config.yaml
num_hidden_layers: 9
hidden_size: 512
num_attention_heads: 8
num_key_value_heads: 1
head_dim: 64
intermediate_size: 2048
vocab_size: 10389
hidden_act: "swiglu"
norm: "rmsnorm"
norm_place: "pre"
norm_eps: 1e-06
positions: "rope"
rope_theta: 10000.0
rope_fraction: 1.0
qk_norm: false
attn_scale: 0.125
bias: "none"
tie_word_embeddings: false
parallel_block: false
extras: ["capped logits"]
init: "normal"
init_std_qkv: 0.0123
init_std_o: 0.00289
init_std_up: 0.0123
init_std_down: 0.00145
optimizer: "adam_variant"
learning_rate: 0.000551
beta1: 0.9
beta2: 0.98
weight_decay: 0.28
lr_head: 0.00693
warmup_steps: 292
schedule: "wsd"
decay_fraction: 0.666
decay_shape: "linear"
final_lr_fraction: 0.0
batch_tokens: 131072
max_seq_len: 512
doc_mask: true
train_tokens: 1476000000
max_steps: 11261
dataset: "wikipedia_en"
MLP neurons of a small language model. Each row is named by its layer, matrix (gate and up: input weights; down: output weights) and neuron, and shows model dimensions 160-287. Each number is 128 + 32 x the weight over its row's rms, rounded and kept within 0 to 255. Numbers have three digits each. A neuron's up and down rows have the sign that makes its largest values positive.
After each neuron's rows, "fires on" lists the tokens most often at its 100 highest values on Wikipedia text that the model never trained on.

L4.gate1741:149089142169139135144147139020114099142101196099155174184143139143135163161119096184126132133169111089114101134103146152115128159163130136135133082111131085131153141088108100133119048119114126139152104105131103106126157111119136162114167150153103164156137157148083163149054154134118086134176116152162131091135181128121139145093132152126180109122168157127138090148161119076150077093159
L4.up1741:183061093099122173059076108105123186116129075164127118100199112102105087121093195161147104157105155117171081158158101089094114101152136149085107119127098173147072074127136100154143051112163096159151141169088127109110135109095142153173106092134090079118086125149122081116076142109093149125153104143123094153174159053125136094133132177155081116181196142142132113148120135101105137112169
L4.down1741:147110105161119077100085087092059165163146166127155174191146126141126112120048135128126130105102135117096132163133149144129132129101063176130098059171110074118110144100073084160145092146136115144153127073166177103123123104102135171073169122117080180158093133098112058087125136093119082061132093115076057155093157112170209126147105079124160110109105098094131120144216087115106090123158
fires on: "-", "|", "),"

L2.gate602:143069099120078074129170107080094144133102115159081070128124084146195107102157110158111124130180086111115168155197125153094162122163095136131072128125118150123207074143153163150087160090122135133090140107154157101058075103108131124142160168145142109182160129182115103129125216114089141155108109101126140137193081119100097118144128123123128122123069109073110056086071099139119090080115
L2.up602:147155132153102135173154087123071099135093130187059117126093137155125111099181133164131091123112107128132110146132101123145123167096117088147090192179054162119098132100111162153128136139143101124111144144173159225120114085099164077092175160061130176186113126143124147120116158124151101101183117113124112119140142113145092096120108071077140106130100118118086064121121138112137117122153
L2.down602:105186124106160133131122107100075095118137073138140157151150116143146124115114103129143117132117164135122097083080135100142140098067150094194173130198141134161084142100126070121145089077147110138095108100039100139117111139088113111063131126128091139113099110131155131143125066134123135109139058178076127139135103168156171082095129154161119108129143181113121118088184113155157134147189
fires on: "\n\n", ")\n\n", "\"", ")"

L4.gate194:128058117129077096141149138156152077161128180152069149128146158101119064107179079072124197126183179143081147136162130083166074126089097136111109083078101119154085172114176084134099122202148149110111137099120164174094116076146161118166184108180151089132148129141128138089138145121087118146130106121149140111166106117089106081159097146094139045106087095128138042123114140131186134144087
L4.up194:078112103097158185120113134115157056150135161140110137089115183110123127195074118119080125103147135093114125138100095150123100193147150152074127162152120111122111094141110175133067149141149103118133141158100096107178163204136073050182120086105160094156089122170126158124145107111143177168146109133133092101112130149112215104112081170114120094145120116135090177155151112070153130146147
L4.down194:153110139155106105148100115146144169136149083126142073147169117161149119076171126121159150157120083125088135123112189125148120103161062162128131140101114142118125123117116082105176095107172101128126160124143125163077116087127129186072120161137116121157156150127091060112081200110099137094079187072127153170145067086100055124151218103145157173122144201085172097140111151152170100094114
fires on: ",", "2", ".", "'s"

L2.gate1414:152129140124069164133143200144164099136097156120095161127146052141201079126157140176155132125050150164131192149114183133133124136116121071066104134160131123178180057075092132051206077088087141141138101116102139133132162117134099145075196106121146213220117137098161122175134110076153148209117141100112151125151110105142148074132139143178150128147143127153089132115031155190137127090154
L2.up1414:128156062154131038157167165068154082095162148087096093060082123159168176159163128118135131095153108095125158099106182109091170093133137105111087108146105096168154164069161136101131196136143119126141116111155134106171114132090119084137119166178139141193124095174155121127140160086116102131120092134183163163142107190087068152090124241079164143087113140147109067114128187117130111142137
L2.down1414:134169202127122173147104154104095190148131152146108088111116137164117128175126138103132084104086113062141088155114145097150129127150164125147138159128065133137171164109094138129149183097150123162117096188090151167173123094119146143172137109121164128078102093156133122197139151174149136102158146111130103102119153085088138111149168131159112145098095127123097112093164097162143126141096
fires on: "0", "on", "6", "5", "1"

L4.gate279:171148161156153085112099169125160168129142081115131121112194122096088102089142110122098079204182128124187089133087081144100135164137108103061163125161102155139120151115130122188064099159102091187144150108052111152149080131157138166193108161228146106089139121159120087137099166123069144114127084178108118214138121158188088195139111121146179175165148112167110107120157187077075106129168
L4.up279:121082159171121068147156139080152130161159107132123075080172106082141147178150159078131085162139147121127147151088108171117128118104127098167148091195159118083106139132103130148151175117106134147154047047155227097126157180184156091120087151177122103132117098137193165151111151149132145086067080168143159119094113185163109126152133108076032155134131109137144107088125140072174139132077
L4.down279:087152137160137156100156137184137126090119226097102138145077165155115101142124138108145113126118120121108097121191157126139135157123152107204118103107157113159141163109156126086164155161144139125090093167143084117117127113124114148128147096135133123101114141090112123137114104152140125147071175106161161104144152110112143059079134155136087074151174153141100082172149051185078124130132
fires on: " |", "-R", ";", "ian"

L4.gate108:128151127088169096168121133132153114105141133097123161109141092136130111143183128060139122095101069127137123119075090072091139138155115105098175121127142125094173094091111118147134000125177164128137101121137150087082158186114143155129126072131086180102147153157146137138092058127081144143152136137133085110169118082143047119204135109160129119162129159098125103141080171155094106116141
L4.up108:155117100165185114147147109163102124140134129094105154108120110183132099074173125135145156114070110168139166174121100168155089102121112135184097090125114122128114126104157114089084098088098117115161158153189122087077080097111155155142141122183121137093113095068167142112152117103076139135171158175143082181084146093163078203089110149123131144101117175125109105077093117154140105131177
L4.down108:115133179114169140114067106141154119154142170085118143143147159148119116106117044162140110146143110120117101183110202098104122162088093112108164147156111141158132165108116137101166122128183153137060092106151154191123171132046109080086131119164071136169106135199132130096120087092092126097128135088135176106152142162114176138099128170111155143090141175093155091142122142170130103145107
fires on: " a", " in", " to", " part", " |", "%"

L2.gate616:163097065105141080121092115129126132127092104164078131173075141159161171153112172068147174141054150113162140091091170090115128173138104144116084136107110114156150183133130125192153067101095115093122066133080127160101101132095085154100147082101197132197148131122082110154148255169114102097181158176119117148108103157146108093167136138104104115135139153123096150118113099113152067134182
L2.up616:127123094111137173162156120135188204126065078112103186081113107085125151084116127139141102049157098093104116138125128142150117166135176145159122130162140145201159132142120176141140055134097103036100121122120126121157100106064115147083142113088123149161131155093143162099196128106098143099122080088057192053136165133098112140162136126160087089083114156105152095152143159162122114166118
L2.down616:053135129182084208119117153163162128074115135132105099144082145087126093121122086154118193116140139149160132119137058193125174098113110130150162149132144137168134150165123131171114148157157149085137150132139094111189104087165127160152110140065067071112139111132093107124142091110180125125137130118087095158090028107133098122166158105110219098150123117091083132128140123146220139130106
fires on: " and"

L2.gate352:114069103167103137147174095149095060139095129164114130115117144138143181172123135123101130119130102110070177168106126077130119148155082135143125097086127062083146120079148159141111108133085121100113133117112180132134138164174160105166121126058164095187172131211135180178106150040113157156138130169168111067165117138144085119160129147175095147158101137093095119098145103125137122143101
L2.up352:120139100099106164186157162094144071143050119160054118108102108155141149105179092109105137164126143108150115148145131138089116125111099147141071154144120149122168140147187114125109144141125099131130113178186184102075058073125109127120094129119072165106121063147098094139075179153060134128120163147118109098157161113103059100098137161129129112181139142131158112130129118122083098130106
L2.down352:124085147145113134070135111133144148058183139139130155118111111150156161171121123136160159108137129157077126120148134069095129132168103145121131136070136074101111107121133114068146087107126135160105137123100134099158166158119137127098179101094155116150157170164118162130135130099219113177144080166161123113149119153136158130110126084181116143114107138105147109060138117122238129174140
fires on: "\n\n", " Championships", ")\n\n", ":\n\n"

L4.gate1667:121158139122076120148093076082148125127074182139093185146146095129133098116093164113093089126116178127139113133107164151118115143147146173163166119089132140133121105105168116142160056148100125100167094152171133104112121129173088108104156101121167184106159161119075165140126102089185122132124139117131135142127116166109161151116154146136138094121076159115092123110095138120089125128147
L4.up1667:185114158150144127115112135121131098126129107094169135190054130174104100148157105132106139112169064089144072190159085125154117107143110134140137135034115073105101127101120106136133144119123124059126173142143176108120165124042105108143196123126137179148169121191093109101133138144153156145117099184125095141103112159138103112169130158108156083141094106133116151082131147143086112082158
L4.down1667:077120112158115161161115128091079136116113074171130075116114195122079136091101157108107121161126090134138128107161149097117136169178212137084116087163059091112148178120045131091093151152146135149105167171075142121142161140131144114138122153139123109197047164152162093193086101189104095108168161149134157078092109163124118136115127108141148119127155066128169139152109093167154141124110
fires on: ":", "\n", " |\n", " |", ";"

L4.gate581:123125153119102100080078112104088134100175079145089130117159125130098094078095127139105162112131106070169078131169099154136098214122126160104156140120084098152126100085143068137174150056097096102088154145085157153098156143157139161128126094144140113115067134146099179151095101127112102112166154129121118119103088128131079100126157100160119098142165122123150199171119118102131083092162
L4.up581:147145135155172101136122130092146191132142074106162075117174108063140063158191160104103113129156132113167109110144074113134160117149137128154117098089201120132137160041068096128123128117140157134118138110085115153147126104078172153148139120191111034146156170125135147133135128142080146155107183055153132116156167142132113121135106050159149123142154139129118111120181141116143127098086
L4.down581:105125176123052111137119128122137119194147082149141146121132170080135167133144115165077142140149146168158151161101093137131149179147155145145097200146129150129089144139147154112190098110100156177115079124129087107171107073065163137065166103088155147132108137147134123099098141097128165135108086130131067159074120107170136144170115138078128135109128140157186090167091184113059168176109
fires on: "-", " to", " that", "=", " from", " of"

L2.gate82:136149050147151176169175163165152131094113109155134162151099169107126118134122121142173179059094134097171101141139182114105184162152103120113080152100152111167140118202124177131119133129074151103115086134108142107128054143105046157135162126088112130182135166161154127146079119139101126149168122215062126113115133173117102160167111157124101131118064129130122127137122151207096116123119
L2.up82:117108113074138049096150123065144148078132087150107116124038150177196147182174131103126068125122151123140140108145117092162130126137101151141039154165142060121143125163122125093173159130096104121104097177153155157120128141125139114090099123122132148191140113142063108136125201126148156079105135155174163153106109177088141110132132152097136108119066149162139205086090168143127096097144
L2.down82:106107133144126206161099153153127087080103159161152133139136185092086085093123149159137180124082078141166111076062112148101182122123171089164192165105149143095109116133122139152063150224132114223127146101151085150204108094145110118135147129145089133074104096129085095168147129111141143167138137125135142126083168101169130184128134145158127139086130149094112121174173120153117110135114
fires on: " and", ";", "5", "6", "4"

L2.gate545:164167132150103153105183123107151130160081067135078155127098131122179173169099087120115175134150137047118160166121103103093136165084062159140109172112116096168092143162128144170071095113060152079134054146051116121141065178148064138170113068061124160197102145112161108086164184159185142128163063160111094133112130105120063169122122117133056147200133160127143155087114092126095091130166
L2.up545:149135151162135167110143120117111129070109100136176143120166084066102089132085109142072182130136080161113077109117087106163161066104103103110088072154073156047110118141115114138115080108113130134087117150063182163134118158102155211147150117146142117145107155112115105145115106077143185157102127143127105142104147064219124209116090152117121121103107109098085162088077157136161128214118
L2.down545:138149116132077129103150105099121145137128127132114147154073177121183169093142133119145131113111104140174112136099122092132124146112104211122193157178113093184117145165148146123133149075143151092182131063108116134164122147104074063186117109117097108179132133171163140116148102140171111108122138177124146163131161169141087098137186083176096152093111110106135166139150115140173143130149
fires on: ",", "\n", " time", " and", " was"

L4.gate621:055118107134127197109178157128139099129105128154143087133108157007119087120162065138098125076093115138130120124107120152120084128143110047152124094166127101198070102158129108099103109122171104167096184168100166123114094180157082122089147124147163127108122141126115087104090106135110157135198168145082150129053135113103157105147169180093110088192123094092131107147115104123140119102120
L4.up621:103129167159152120144109172061181134110155073103140080120136217139097110154156056170162075165065113146089119107106112150117152162072124097114103078097117166100111098089128158145086122117148146126069185093151140113136105148147077102142098158157233140171162088058108142146119165150132170102090158116025108227130138149065185177112116137097182200181097140167119138188145147078124113074099
L4.down621:083099076104165148056108112198130126143137138131082112148154081074115104162088158154095172067154149166168161095131145128178131142157125127163109148165145111158124138063125124108141185163103124090110082171110117122162095114208137091114151120070185073086185104114126095049098128164121114172129127182155163127067104075183145125177137142073090097106145084138140136115133182127156129142098
fires on: " |", ".", "ov", ","

L4.gate1471:088105120147133125068136086048030138095088108092152145114143186114065162154101167145125101135142205104104113115094179162124099160207171097121166141076117141089174117139112110172147089119126176166066113117127150158156088146120155132128116159176129139109087121141102138164063154173168087166124135161123140075166117071139171123161108120157153159092171156177092127124166073158119080151152
L4.up1471:114129104113171035106121174129149153177130108054107110176071144149089096155125191187155108122117149117149146157154162159117174114162079192116097109125134128128138149107098149054136091097182145140105083136115159152132133188136143048111129144093102089105135156105056115133126146041097121108109143128063082166156099151151098192228108150157118118145165100140106125143135151162136105116122
L4.down1471:110129159115090062087175132066191089073163202193213170135100111136142191103077094172092084108093154146122148091119095123069140107135174126187158115146101125155093151056114134037173124118129114149103079157092159162174161134105145122105142174159121116080110108155104136110095118150111107137177147105081078158099175045164105093104093083109135172191114118136060135090188137100102096114156
fires on: " ", "-", " |", ";"

L2.gate1776:077109137157091119144103107127136178093130163081139092188140101166067128135080163144129149140059250097124150095146151129124099179171141124097105131101083143113168173132158095128081126102110167124126164102117159068107149110157100170064115130168162115097098109111099123181079136139108139097130124134170082040137117100130131111094131116151195143111098134097119152139157116145184096111112
L2.up1776:122151131157117100175106108112107148068164121067191130119151115143105101180045159138133156097073166113146161106099172080136118157167125157069144108142131092101155174161119151161150141108145115104136139126214142080152083105132158152091088158150137077127101108112161132140151134129102108148039091115206097138110120146089150124145142121113123125086089098131082099112165097122098126149101
L2.down1776:173139128114139088151120134113068163111102154116169140104133116088201126084160125170118130150144132132141097144144145100127120073172151146168114151156118129129102106152124179116143170117186111108151092110241135136098068105138180088119106121077142111134127146104137120106164134094131102130102110110118061160120128148100125141158162166137083101119156121128094046160141130099074121155159
fires on: " of", ",", " all", " on", " that"

L2.gate4:146060192053065113099120138014093216134128138110062107148075138152143108160151107143134107107098154103113107138161106189136121133189126143121147084096088132108105073146095111125106117104146194106083115175130118153073083166087110106090142124151119100161132177119151144191171166154144158070149193112160130101196124076114172138173129053200113100137165094098097122120120074133134101150149
L2.up4:109128181136154112109123106125096138109150121116063147128144062114202135087091154126204143130106108161097189151142099129144098117165091131146173068080124090128165026097138071096139135092150151132112145101063146118064107127091144124158105145163134142165115089170125127136090106124093111125131083146068119136172102051129129126144119149132061135081045117100128092157095124088095139125126
L2.down4:144162155188136111126122162189104124131174070120108173168151123088156041179066124114195126172120131172174144233147135099087010134099091125143127145079114096153146094123178087100141105097092162129127147112118131089084170121158150119152143152178124145102123171151154145128069103154135095091132132175171101148148097109080128102107183158089097111094117146087126108164144192133153175130138
fires on: "T", "H", ")", "t"

L4.gate1817:086136148129122135161124191154129096164158093144128120090113149057135107073173079141133132137108075158139092151113135156080088092121148041150069119098146156151106116128140086129126113139151096158092125127128120083149135183150149126155136100099154201102134106137122098159112118133113164098166082161154137142106107114183111161082115174091145146131141079158106131176119198094130102159150
L4.up1817:136151144094181137129126144108111183108098155107119132110141190182133116107137101112174057084131151135076168132119138173149109115152106144098192113171066113137111134120145145128120162168106132146110144095080137153057128137081130112154082094096109109098078146127125130141074085093120112130130141169113057159092145070081117096077129127087130130164110107115165156113112133057209139140156
L4.down1817:109092119117125126098127131133143131071145211129105120144120108128183136101108134115131115073147110121115116117131164129126148156113147115184147088137116122069152107060084244162155126119088164096104160090156111091156101117140117189117131113162182088164139106078099183097175109128165096175091102104096129123140108119101049161093144110130129169163176133069100096146138095158060020188045
fires on: " ", " |", "ota"

L2.gate1285:143067124068142182089113115112169167083140114084120117156119131159120097159166107159081121176069161110194108212139168152160124138151139106191123117120181099132100110143088060130079179128153099155108099111115145133144146123094125151118108167186190152082105120206100080191130161126113091127153165099127133093077162119124176088069150090179075132132076117098065161088115110104125134071156
L2.up1285:063172122086173149155108108138133120140093097081188126138149109116127100118085133105142114096088152164100107161104137145119114126125144152172190027151104121112104130122138052105128123094108065123152088171095178135121156153159168122160082125084104106110146149088155142160129138108132123102128161126080118120077130118127136191116091086168118192167095130148188149169119195123051119120183
L2.down1285:161095130145098123103134140118195138094103123207109142074060086170141139097167136105116191076095093083129162090111121134139145159135136125134098162189134130148146123104132175123106078177151125134074169131229125151160124126122112140134149114162105148188091080118135129137062104144146133137144079111141182098170168108092113141098137151094180107166147161100096108069129045114137088162053
fires on: " |", "k", "man", "an", "–"

L4.gate1659:112111141144105169176112141152210118107090111128124102147174119112090102074172091110130067135131129099057147065112089145105132111140118097111167146176167173084111166102163136150144138082119143146118107103131175209118079151126123182122117120138104111143106133092130170163089126161109122124083090101025113139087080141041166131128161152204123138129102127098106129064160149123134082112141
L4.up1659:149112121092060114158119093148114109172127150202149112090176155143152136181073192081111169078095118182139132131135089131174158188160136139109126166169121136111108091121145151171096114124145119095130118084140154096059118134137135150136111149123097146138162103100054083144153124144162188114134086094217112157143138146168153119050118169140106067112144107121115106132096131128110096154125
L4.down1659:143122084217179143172105143123163124139120100129114134091136140139182140120137086097116073128111093123079086106140124190090107083137175136125184157194164108156114125093156152147173142108103195146125081122134098131174116139149135143121153134094150080132127100133099106077078145133145074107177073086089067159094132130049157214177172092160096090115101106156185140107145126093096112131143
fires on: " j", "J", " J", "j", "35", " under"

L2.gate1015:123097073090119128106111179060169101090149212191113136066180143122155052115129091150068074149100113124131123153145154101120132183218124133096117115081133140115125124148141186102153081208143104135130171099116097066118173117105146111112213139138193120097156114138149173121156144090119103174136236144161139135117117105116154108102108093082193145123135108101119116143178075139107126101136
L2.up1015:118120126195097160148126121102150150114124186117143202128144135126154100156116106125080115150117172081083138132103138147107120144196119096133114081103106108091088074117075112174112158108118101166077149170163136149147104112140121153097136082099146124165179130202116120171094124102149146155094175131111095177127115072161131134116095139107170097159148141124129135147091140142114130137087
L2.down1015:129202106135104156046125156180094159137145071109107053173201081143083107108100090137105123123163161145178104142128157138105119110154062174235129155184141140162140097149126114110181108143146121143120102103110087191056086108135122169112132139156169129108113054138113134109110173089170137176174140144076107096145145088178126063175153085155126092096164136105092096112149143132046165152123
fires on: ".", "0", " time", " up", " |"

L4.gate456:146118167141105182127096133132154168139088158113097093154170120069149150142105095147114141168167169107085174087143148158118174166174138119127076106147068134161153148122128169108137138127130103085129140066034104075161132117197103147076099143128205126140101135107123174130185128134113139114122120118158199055191061127127081063156052113161209123114146112167133147100167078192183104108130
L4.up456:134149171172207157089145075104157094222141165168121123112107087066145143159085085105106101110178135113156124098096107184125131088133147094105132121136133158191154110113127138123161056217055142093098149187133130092128095106099137144126146130160166091148081063094120102093198114122118117157092147139148129163149193117112088070114110061145118168142143132083135157111118131145091125110169
L4.down456:122117150099098143121137132140180161118163115192108140131099146196126130145130076070143121050103110120128121111103107167097097046133170126209139112101184060127118129132121083130146103104171158160148118185088087078132128130078169146177098069137081115173144140176123058054056123126163194132213194097146120180115102087169146146148154165082113128109045125107146144173097161101105142119100
fires on: " ", " against", " over", " •", "port"

L2.gate934:093132134124146122085119138114138172149130152128069120118215065102151084105089130142115158125160179134132138152171116164114135112201137099039070109073096148153166132077096150159117042169126077111083113103148156103079159133129185113130134167158137118142150181134152102095136093079082084080148111067109157125116126119143109132149139100131121105070121107119160174095166041140132087076104
L2.up934:126111144130140125168088135032131163134136098103125098118091127136105209169138158148089136150182115102102080149152168146112108154093131155146140149086118126108086122128087141128123120163116137144121078104137107140101090090109141139095085136170147154151098118156053097119176110130161140095152090147155104119103252090096084127117120165081092139119095143133167088144151143142107096135159
L2.down934:143150091138178143108109119189165157136144177174163152128143098103144064104152099121065177110130173152184124073133088137125118134135116181130112139109097079109141090106115057183066093106177113060167148154082111096098070178106191141124140080113044144117183197095127142134141121129068107149121122134113141107103080129162145151147142066166158158083096136086149134100131131150117112149102
fires on: " ", "ur", " •", "y"

L4.gate354:171075167136132080183158143140131113124180095095209164120151109092142107172110193115118129081167159130125088113120152090170084118184131134146162150150131159150130119135118182123238133148134151165113143158150143147196136155111091113166116149168106096152102150129092152161149085145154098178153119121128132095109142152143147128143133145169130143112129128126150109123094096145100138086128
L4.up354:122155129078138117112101141086087115046162081115142127098165049147152141089123120169077072181159129141137153165075130103131089137178165086066142129145124111128121145130136180106127113131121114154121170141144106074138122143122123123219128175076119094138178141156100137152157155138099147126100134178107102220151138148098135131171101133158126131145143077113130147135124115136138130129158
L4.down354:176105157153139103182134137181122031123127101142142143173155140184104141186100101111162166094129112115114131096129081150120119046118147164124114104149076108149112100131111113120151132115096122087071149118111135090126104114166124131074158103154123144088085113080092083107121163106154129098166070136091133091118150131184151097114158149068162123085126138132164048068145143142122124145048
fires on: "-", " =\n\n", "201", " |", " the", "200"

L4.gate754:112126096081150146114097118127165110104095135114128140131122140157117048123133115098153093127085097096096082141126127122173141160142132126116093159108088090128149148135142115104135092100108096109078135135096131142106113130083120180058124078112098167132115113154100109116102162173147124094113119159138140159136098111109081086120189118079153077156082234164146145141116138128087131116133
L4.up754:099136080132144125089135091131159126126101177133144141230160111129112095168108144122043084151136105143132150077077163197131155147100117108112127179151123088162135192125108187121197107070105119054083133140131142124119088123138115168056185107121106121171134163090127103119143157184143148125099198154146130107084127174179154112170087102135146148125166123148124186157128083128122138165151
L4.down754:136171065127079157163089178210162100153148087110100127168130135051073172175132154179143189169135146201152138140133153124125148119136151109073159174090204153121071097153089110182062152127137107136114170074131111152141094121133113115128169152118139103141160159092151129092120090164123124109171121173118142076114165145088095122186126126092131127133162100074075136089122124147241128142144
fires on: " and", " \"", " |\n", "==\n", " ==\n"

L2.gate1919:094080031134141110075151157142141139150108176140101150165099146124192118093133079090146191136097150122193135067042112117158176137170090092148182161119128118226141163114176105187124137133098126071138161097143151102114153161094100190152142161123119120116081120107133127139136151133089107142139102118109146154113113104115149096138135168125171089110154103137113092094108097137116198133183
L2.up1919:145096146135101152109156119133133156163089091119057148098205121129210100169170125130130165141128124130166103140102113091086117118106080128119097092121150151122138100092123092161055118109118140102178158140091128150119189138123083097138097069103113134111114152156088145095145169143124162106168075136140098141182079121107145147146150101090090103099090106132106122091121190145114128118165
L2.down1919:167138129118143066222079088158141174182157116100097092176165147155083155134146161136162099130129100095127135153137085111167160106142156129119079174131145129115082111080066132125181159157105110156040128105194146097053119125095155202108111141094157135162188135106094100177161154135127157085063168127099130162131157129141059131156093112175088161161160075110127097135114157101226104130053
fires on: ".", ")", " was", ","

L2.gate1207:093085077128082148168141123086065114158172078124151107123108133128120064109171188156097110111159100123151155138145094110102096136158139152173131127092131173126122112081116162118158145097149133064186148126145116115073121167127122114130125137126045072105172162112177176199102133145180131217123189147087137052166100115081079101160165111187148126189126163109116120158102134135121151165088
L2.up1207:109117107170117122192141182144113082168142141115088110141115125144058085160082159162158150134106130120132205155200067161119095164114150107146086135142129172079128099116135164125108150116186105048178110076122123072103145107127173145118097099081140066136144160115158212151196117132103070112178131077148126106151050106129114169118149114109188096142129152086156112114111169081121148166169
L2.down1207:148178158139117152089166113092168228109113126136085120153124139119131100107149151075147183193138149078173101127096126117122155096117163100146172122134123138132143144138124117158166152137154122083151123138133135190180161127072111146151141142112152132164140105117108106094101109114108134099087128111103119172100119141138176078143092159052116156104143114149135132138107095165134088072158
fires on: "D", "S", "E", "C", "B", "s"

L4.gate333:142142116136147062144153112134172161188084132193121119141135138176189107128111079113093185135137130127166102151111121146110175130111093099116133128114097148092137106130100115137130101108142151099143146054106114203076136125077133147076116107167062192140094162135086142127156186211099128119175111151084152128149189118137132143117129172104161086126113143085166123133111178100078148083255
L4.up333:118129118124139143091137102169092080161146150110089144121119185152168133158135156165152119083124150132187095137172107153144131138096137109087142115115060173156111076121130132143147199120098127074082104105164179154116138139083127152092142141063155114194120126179097085106099085106118088147082081149148106143170103090153107111183204124110061140102133095128113118116132097108155090110099
L4.down333:111102121127116142152089126206092158086150140143139139130118139139143135130219123117140103157097157123075190090165101135124128121163172149098074115098108133160139127101106139107125168146130150122130115160123140095189127146131146199119107214185188092128117154106098098185073107129090142177134128161151171130065134136147118077131107159114144101133109117145154111150130095129124117111056
fires on: ".", "f", "m", " ", "el", "t"

L2.gate1860:099147105158145166135141124073055130147108133132123059116144143125182134102129157160123173104148081108105160098105171110091143140135095127105130087136135177093133120121152117150156146125087117110124123174112149136144171081140092124143131178172167117109102167039149151150166184066133117141106130153107128131103132093113099139145161142147151100130120120119090151076113153105097077069136
L2.up1860:114119090049108094140143061088044120157097147134201117179100099173169179099162133178115152144153114118140087061082099119145100081109102166129122141131112084066151166181140105151151136091090106125120157160086142186128146113094168115204230125070094110113137120125181119072127136137126143141218077132168129153159148127165108101182058036125165141118137106159119126086126143119112187122104
L2.down1860:123121151070138144154097093081153122153134141145153164159209090186084188061081135126146114108133105129113091186064181078199138090134127121115165164096128114162105134113128162141116133109192071092130114128109114210128118107083135154122162086130133077163165132131132131168113107168101170102117103146149182134154121120122152102130111057146163125183173138064138170161167075138177171119159
fires on: "\n\n", ",", ")\n\n", " –"

L2.gate168:161046133054062136114119134059108154112116111116069128115074181155173140118149152125127178097115038168110147104073145094111100146107135112097150167179110091164088123106182111149132048113087190074116091128101107165130114136133146112070197138208110141149074164047155125088073217157132136118170113171128136081143138144125108160110136091090153119086129159169135129104104087096104128106155
L2.up168:176100035121198143135167122152182169077059112163103136114087124114085173130168193153182050139137149092136110111120166092118129216144136124125137147160095082174141134098179139119093132123134157079100119090129125149156071122046119139141165132092105174176138149128086141116149125109142089135071135138019120142108151129094116165109174169128088119123116201114129087132107151091119154118096
L2.down168:076199094172138175089164146146116102160102141154122125151148148124103072180091097125067188171153159136183116121120102172184171186128105131099155153098114133154138144147126118095150183178098103089134140136092134137101132117163134175156130125082113103090126119140129106119122075133103133131123057117094126157163109110175041109153119129111125133174109130111142158156190149068202126127109
fires on: " and", ",", ")"

L4.gate1526:136050106179155062154150107080086159075110102147160127180111140160116170123107085162150145131117104080133128149123078156106147130150074148169110135121075146133096152091060125116138088098107139080152095127129154064156120130120169179155123088146102128104141168103107133142058134140117165099240156116135103076113130150137110153188116147165151161108139159128120131152109114170057118084164
L4.up1526:141134149144113150146144093069074153104120112106115185117143088167104138165103130169174119050116185142100125160138187143116148115119127176136144147158090132152153058128081115141163135127145105146125149126112093187085171153107104089200078165172084129187124144123132140126113117154159146112175142156100196111167119115079145144145114069111160157093151105128160131104127137110119172077164
L4.down1526:086117105152025185161124095081112183186162154094144184168106132185080139104097152146179113113127151153127209108133116140171088129064110131108102154145134145128114166132151094133095109099144104155124139121169112121124131107074082188145142111116151106142152141144148110158078198110148145078081143166069107063118103174161127114134149091135195126148084156066071143118095064128098109150151
fires on: " |", "|", "-", " of", "M"

L4.gate1088:127074125108118161091166157103113138096138174181148139083130062129150100049145126144160130087075143148147106173095166145130111125129103162112000166060080143143121127105102152167073109079142053162167130147117123147104090092116124094106136149148175131112146157120124185160082128171047127105169206146098115112149143070177124097071116133061114150136148110131112160112158062140075113114128
L4.up1088:114074145099174130125144134076188142087117165126140144059188063118139121148108167139143131207098128125128153127120070128130093115183146129091136124135121123145159108116093156132101144188137158136042138139152101149129177171089137106174122152112117123114120145130076157152154076104131125172071135167094113135145124132098163121094098143118146163146146114123139121140136119165162060092070
L4.down1088:113201112134161137109110127131137145098068142105189150172093166140136124122089139167153102136157145163066117133139096094094197091153214101161185085132170117107086169117114147082220087147081106135130107091182127144181116173077179140143180123113120111115142129140134160048139178139138116145081139106169143146114094149147177108125101118178121109143196115106174090126170157135067059106089
fires on: " |", " at"

L4.gate1862:075091119127065131123115100127137115084092173094141159162148143136109105086190106117143139121088139079166120125102128095159108105124097155156201149151129080171127168124207136099141136104166127093087130095146145124121163150120134156122077092193128124068177166115111143152101129084102121134160144173082102135082146080121115099086173208138160113128127157156117109135143081110101133143160
L4.up1862:138091184118100110167124149128097104121125142129141099117157084095089143161068137138109123080162159112095166165113119164128155122156175114117075139094192081127154165141135125178155176122054124123104132120107099136094156135159077101142145101107145124165126115158137151093158126144096162142172121115146148108177087142139118105144173177113182115102193131166105110108114126146156095131117
L4.down1862:119124125156185149103091122136175140089090163174180099117169150141077149123136144097087161100125130140117125106112195093168147152143166104118106090148059100170153188093095139134095158113097149125146140124163127083205169144101145160100100163132109145064113143097126108136133092151134108108134127169076178094140100169134159132106115113123145148137107139162100137099165112135069160087143
fires on: ",", " |", "y", " to", "'", ";"